config = dict(
    hidden_size=320,
    num_key_value_heads=5,
    init_std_o=0.00764,
    init_std_up=0.0324,
    lr_mult_o=0.754,
    beta1=0.9,
    doc_mask=True,
    max_steps=12342,
)
MLP neurons of a small language model. Each row is named by its layer, matrix (gate and up: input weights) and neuron, and shows model dimensions 16-143. Each number is 128 + 32 x the weight over its row's rms, rounded and kept within 0 to 255. A neuron's up and down rows have the sign that makes its largest values positive.
After each neuron's rows, "fires on" lists the tokens most often at its 100 highest values on Wikipedia text that the model never trained on.

L5.gate754 [174 102 116 126 104 119 165 132 122 101 117 184 120 120 121 130 127 116 118 146  75  96 140 167 129 128 118 118  92 117 209  94 109 156 154  57 156 149 137 129 127 102 114 124 110 130 189  80 146 112 134 120 105 186 123  93  85  99 115  96  92 134 138 103 176 100 128 147  92 148  77 136 104 194 146 114  97  77 164 172 174  91 168 134 104 118 178 114 168 158 151 111 144 126 159 133 189 145 156  30 109 190 107 148 135 103 121  94 116 149  90 149 130 169  51 192  75 133 105 130 154  78 142 104  47 147  83  89]
L5.up754 [132  18 109 173 105 183 206 127 138 136 146 141 158 141 128 110 124 176  83 150 153 166  90  76 123 113  90 203 107 116  71  87  92 125  30 161 110 120 166 124 149 141 170 133 104 176 122 141 166  84 109 168 125 193 123  83 125 114 107 107 145 141 158 156 151 137 124 109 172 174 177  81 102 138 120 174 132 104 120 177 120 126 131 146 108 154 108  97 140 109 117 128 129 148  96  70 167 118 158 117 139 103  99 152 134  95 109 177 230 101 132  62 175 115 144 140 179  83 121 130 108 164 102  96 187 146 166 181]
fires on: ".", " as", "\n", " As", " following", "=="

L5.gate289 [160 130 140 154 116 122  84 130 181 105  75 198 126 106  92 124 163 157 117 172 146  94 124 131 115 135 138 177 110  95 123  98  88 154  62  41 180 165  74 115 117 106 119  70 124 101 139  60 110 107 134 123 120 184  87 165 135 143 159 119 161 133  94  96 101 131 144 206 130 118  94 128 134 132 109 154 193 124 127  89 116  54 152 122  89 121 124 142 131 126 210 106 150 137 109  84  87 188 126  90 119 147  69 122 108 177 139   8  94 116 118 178 134 106 115 118 137  66 104  96 149  66 144 129 128 108 123 152]
L5.up289 [121 142  97 103 172 128 102  46 175 114 198 122  62 117 166 135 164 136 104 116 124 108 129 175 124 155  97 134 149  90 127 150  95 108 171 151  82 100  50 124 135 130 109  87 202 133 124  86  97 100 137  97 138 133 145 124 113 144 156 155  83 121  94 119 139 139 157  54 153  81 129 129 142 120 156 132 111 146  99 109  75  59 121 121 119 111 118 154 155 176 102 126 123  99 175 167  90 158  71 122  99 101 113  72 116 129 175 142 114 163  86 141 164  64  68 101 128  90 137 139  76 143  89 147  44  71 140 122]
fires on: "C", "G", " C", "cho", "c"

L5.gate692 [128 139 145  98 176 132  96 150  86 133 120 160 137 111 147 190 183 144 139 167 104 157 176  80  73 109 153 107  63 166 133 117 117 133  90  87 125 146 112 119 157 175 216 100 133 120 114 155 138 179 143 147 118 110 171 136 162  96 165 118  95 114 154 112 125  91 139 139 187 186 139 120 110 104 177 139 128  81 108 109 102  75 108 122 150 115 105 123 174 142 102 160  79  90 134 103  94 135 115  51 130 169  82 115 132 122 142 134 124 164 136  91 113 138 129 102 110 137 155 113 124 103 140 143 173 152 183 102]
L5.up692 [145 101 153  88 118 127 132  42 200  73  95  81 110 132 162 137  68 124 176 125 161 118 135 102 163 129 146 160 141 152 145  89  94 118 143 108 115 143 136 152 134 127 120 140 158 188  83  87 164 119 154  76 153  87 130 113  95 165 138 126 107 106  70 108 150 105  85 142 111 155 183 107 154 151 120 118  94 173  62 104 133  72 152  99 134  94  96  93 112  98 152 175 129 125 144 101 128 104 169 110 123 119  48 184 132 137 122 172  98 134 136 172 116 148 101 104 114 134 113 130  86  93 122 117 163  96 102  95]
fires on: " and", ",", " or", " but"

L6.gate189 [142 153 121  89 106  88 129 140  95 116 160 170  85 120 114 153 155 143 121 162 144 143  90 183 158 116 162 101 126 168 199 163  88  90 188 149 112 152 146 127  55 221 113 148 102 144 123 146 161  62 102  74 124 139 106 123 132 114 133 100 155 101 138  93 147 167 154 182 137 123 141 176 191 147 140 133 135  95 137 142 182 174 146 143 113 151  84 144  50 211 105 167 199 105  74 162 163  89 112 129 155 127 116 103 137 214 127 137 147 131 149 115 156 155  93 104 160 106  90 153 118 113  73 147 184  80 129 163]
L6.up189 [ 93 111 130 118 105 169 106  76 119 169 171  99 110 100  77  63 146 131 169 111 195  95 198 129  51 135 140  67 139 118 175 129 173 202 105 123 100 141 148 141  79 110 106 170 133 153 109 100 136 165 109 112 121 141 111 120 129 102 143 156 165  69 162 129 163 120 115  99 116 113  82 155  89 129 140 117 154  99  99 145 150 172 142  50 167 167  89 139 110  98 113  86 117 154 142  92 129 121 148  93 157 113  96 101 156 109 151 121 132 121 198 123  71  91 164 101 136 145  99 111  66 143  92 122 223 172 128 128]
fires on: "al", " in", " Al"

L5.gate739 [ 98 176 157 153 136 149 101 100 136 158 101 106 183  49 156 134 111 174 147 155 104 141 119 142 134 143 112 157 149 130 124  80  72 118 136  76 135  76 142 116 154  92 165  90 106 124 135 139 180  94 137 124  97  90  95  68  84 123 132 149 142 166  94 118 140 100 123  95 115 139 175 126 123 223  90 143  75 132 107 148  94 176 129 174  61 105 181 115 195 106  99  97 181  96  85 174 124 126 161 154 141 125 124 143 145 165 122 112 123 111 129 118 123  88 153  89 122 171 103  99 119 149 112  55 200 133 138  98]
L5.up739 [155 145 151 123  96 106 178 152  90 163 188 133  88 154 154 132 119 136 121 164 119 145 106 125 121 117 123 148 134  94 115  90 128 221 132 125 114 145 142 178  63 197 138 172 166 141  98 106  90 115 148 115 118  58  85  63 131 116  58  95 102 128 165 171 221 167 112  77 153 123 120 147 134 129 119 161 111 124 127 151 100 136  94 108 146 129  73 159 151 167 111 131 129  71 148 198 123 152 170  81 153 150  74  91 107 127 121 162 115 131 130 191 184  91  61 150 125 113 202 118 173 138 174  76 149 176 184 134]
fires on: " |", "F", ":"

L6.gate486 [122 130 120 148 147  86 112  39 124  92 115 152 152 158 183  77 146 146 139 120 109 182  84  91  61 131 104 110 126 124 160 143 108 136 167 122 148 146 137 116  76 150  80 143 159 146  87 154 130 122 168  99 122  80  84 101 160 143 158 117 118 136 130 137 105 124 171  48 179 166 139 141 125 140 149 153 113 143 107  98 125 196 134  88 159  85 154 152  77 140 106 135 165 167 104 142  86 162 123 134 122 125 146  94  55 141 150 151  51 122  81  95 169 107 179 189 179 178  94 145 105 180 175 160 127 101 172 119]
L6.up486 [125  93 150 137 113 105 152 157 152 152  76 171 170 134 174 115 128  83 137 130  97 137 186 132  99 156  79 162 127 112 155 168 162 127 104 135  48 105 122 137 128  85 113 126  88 140 175 125 153 130 124  68 102  89 146 104 155 125 186 130 170 133 205 140 113 107 201  53 118 114 175 130 173 146 223 158 112 146  84 102 109 119 121 141 161 176 166 113  94  96 138 124 113  83 109 115 140  67 145 134 161 172 130 111 156 140 121 157 126  90 181 121  89 125 157 146 118 125  81  67 153  64 132 115 182 142  74 121]
fires on: "de", " Ne", " De", " Succeed", "e", "8"

L5.gate529 [135  87 165 106 121 126 116 140  63 152 102 147 103 114  93  66 171 123 141 109 109 158 109 114 113  94 126  89 110 171 144  90 164  98 153  82 148 172 131 100 121 118 153 168 120 142 112 108  93 141 157 190 149 169 143 137 160  87 158 144 110 111 112 198 102 118 133 117 166 122 182 169 152 116 146 195 119  66 128  96 104  96 151  99  97 150 130 132  97 188 100  89  78 156  68 158 160 117 189 156 151 112 162 157 100  79 141  94 140 103 107 157 129 139 103  89 162 146 112 134 124  75 120 127  84 117 116 145]
L5.up529 [150  83  96 157 130  92 144 135  98  96 168 164 118 128 109 126  94 148 101 147 172 166 142 126  84  96  96 103  99  96 141  93 127 103 115 151 133  95 163 109 147 106 141 142  62  99 122 176 132 129 186 208 122 139 159 153 102  82 109 176 146 132 137 120  75  90 111 132 170 139 132 146 125  81 114 140 152  92 120 100  83 141 139 150 111 206 139 173  68 139  74 124 182 108 116 106 170  90 170 156 152  83 121 176  53 116 129  39 128 147 104 164  98 167  87  84 171 146 138  94 149 115 159 121 109 168 149 108]
fires on: " as", ".", " El", "\\", " W"

L5.gate835 [104 104 179 100 136 175 162 127 116 168 146 100  90 158  71  96 141 142 149 163 139 176 107 190 154 173 111  41  57 120  92 203  99 143 153 109 132  56 101 127 157 123 128 150 161 176 182 224 141 162 110  99  93 185 146 148 130 103  94 128 142 136  98 104 123 123 100 140 156 138 111 153  88 134 165 141 149 170 116 114 137 148  88 128 112 123 126 127 105  93 106  52 134 131  74 153 156 101  99  86 113  90 121 163 160 120 132 113 136 105 147  56 134 113 184 161  86 140  52 137  99 180 122 163  86 118  89 101]
L5.up835 [116 120 123 121 137 167  95  88 158 144 168 111 120 105  82 171 135 108 118 129 156 204 181 189 158  62  93  67 100 155 193 188 124 141 190  82 160  61  91  79 114 185  95 124 131 152 175 149 125 186 128 136 140 181  84 141 137 137 108 130 165 103 116  95 105 135 100 101 110 159 121 151  94 127  81 144 109 145  96 107 122 132 129  74 156 128 122 195  86 116 151 123  70 150  95 167  63 103 125  40 101 135 183  87 125 141 188  80  89 111 127  91 124 156 168 140 139 120 108 117 162 117 119 125 138 103 177 123]
fires on: " in", " at", " as"

L6.gate155 [102 165  95  96  84 155 156 134 157 195 176 144 159 174 129  86 135 122 128 128 142 123 160 157 130 151  81 150 143  93 142 112 169 140 127  97 176 132 160 108 152 158 143 131 124 205  75 109 108 120  90  62 132 123 123  96 135 144 131 114 131 116 163 128 156 148 160  89 155 139 116 101 125 135 101  61  46 138 113 128 110 136 114  83  99 113 124  89 157  87 114  69 139  65 110 168 117 114 203 188  85 117  96 132 134 122 159  90 123 148 146 154 126 128  79 122 127 165 113 152 130 156 131 151 129  98 178 125]
L6.up155 [171 112 141 118 145 169  87 149 121 186 116 133 159  86 140 136 112 127 129  76  97 101 161 114  99 178 113 126 126 132 123  34 122 138 169 187 165  92 110  98 144 162 163 147 130 128 145 107 118 164  71 152 151 121  60 136 155 202 110 185 102  94 176 151 186 143 112  70 113 197 137 154 172 116 104 168 129 130 111 110 143 134 141  87 111 109 123 112 132 117  56 180 125  97 139 145 136 102 138 198 185  93 126 111  74 165  63 106 160 114 102 131 152 128 183 156 126 152 102 118 150 122 151  54  80 176 121 154]
fires on: " |", "re"

L6.gate861 [ 77 194 151 148 157 159 115 102 152 137 116 151 113 164 146 169  76 158 115 152 187 142 154  49 109 125 128 161 160  88 140 119 130  93  93 113  65  70 101 123 140 147 149 132 140 101 145 110 104 150 167 133 142 125 102 127  68  80 183 134 146  95 108 127 145 130 119  88 194 141 101 120 116 186 168 137 175 147 156 120 126  78 179 142 130 155 169 166 130 121 146 154 146  90 109 160 113 114  99 121  98  85  90 103 140 125  97 144 157 158  83 203 135 129 102 130 202 175  98 161 184 145 165 154 186 144 144 146]
L6.up861 [ 76 165 142 110 107 166 142 148 181 123 119  61 122 120  73 129 154 159  91 131 187 164 136 146 165  65 107 108 113 190 145 175 137 100 166 113 150 102 163 100 137 176 195 103 113 148  97 127 143 144 124 117 138 130 118 143  75 130 150 132 166  99 174 152 120 146 148 120  14 148 123 147 120 123 143 106 144 100 136 156 156 152 108  86 127 175 149 181 120 148 126 165 148  71 136 117 104  99 113 104 157 183 168 108 183 123 148 127 164 153 148 151 179 142 152 158 136 124 137 113 152 117 138 160 130 169 131 144]
fires on: " of", " in", "4", " back", "ac", "1"

L6.gate206 [161 121 135 125 107 161 167  85 149 145 172 139 116 101 129 120 168 131 156  78 144  79 175 167 141 157 158 143 111  95 118 150  97 135  97 107  89 143 133  83 115  80 100 119 147 136 203 133 145  95 101  70 101 149 153 129  98 117 201 170 172 169  96 104 202 116 130 144 109 129 142 134  86 113 162 179 154 154  80  89 129 184 110 171 108  92 185 133 145 124  92 117 126 160 110 117 112  98 140 138  71 100  95 154 183 143 152 128 129 120 126 129 139 171 145  65 127 156  38 116 174 157 166 136 142 162 145 156]
L6.up206 [114  74 160 131 122 126  84 189 189 160 129  98 196  83  88 111 120  93 174  97 129 127 128 108 102 139 143 144  51  68 107  96  97  85 152 161 179 130 176 129 137 142 117 155 154 123 117 170 135 173 150 124 161 146 125 131  64  90 161  99 102 159  55 126 107 191 168 140 190 123 180 106 168 147 175  66 145 110 126 133 113 172 178 172 110 106 134 152 139 106  87 106 156  81 138 134 123 103 106 115 150 185  90 137 132  98 120 106 122  83  88 144 168 187  85 135 108 108 101 133 145 129 152 146 185 117  85 151]
fires on: " un", " |", " Un", "Un", "un"

L5.gate172 [138  88 129 127 130 157  87 135 178 132 150 111 122 122 100  96 103 118 200 101  98 117  91 157 153 188  80 132 111  68 144 165  95 159  70 139 150 159 150 101 160 137 165  90 150 123 138  93 206 206 149 189 133 115 110 105 162  98 136  75  92 130  38 137 102 117 167 139 188 104 149 121  72 119 136 124 111 133 156 119 127 120 113 201 125  73 157 105 112 123 170  87 139 118 108 158 176 100 149 121  68 186 151 175  90  96 136 132 143  82 130  92 159 113  67 111  84 126 117 111 109 159 190 188 174 139 138 153]
L5.up172 [121 138 111 117 105 117 141 120 162 141 164 228 150 153 155 100  82 140 173 160 110 157 152 186 141 160 122 188 169 125  76 136 119 158 114 183  95 134 153  88 119 112 112 138 130 123 159 129 165 111 181 186 124 145 135 143 201 148 114 119  73 162  65  99 112 127 168  66 131 123 111 139 153 123 100 106 144 160 111 161  80  50 172 130 127 112 127 102  46 120 168 145 129 126  90 109  83  74 137  79 139 138 109 112 133  79 101 111 135  65 159 146 118 107 124 149 175 133 162 104  85 130 113 136 126  91  91 206]
fires on: "\n", " as", " young", "|"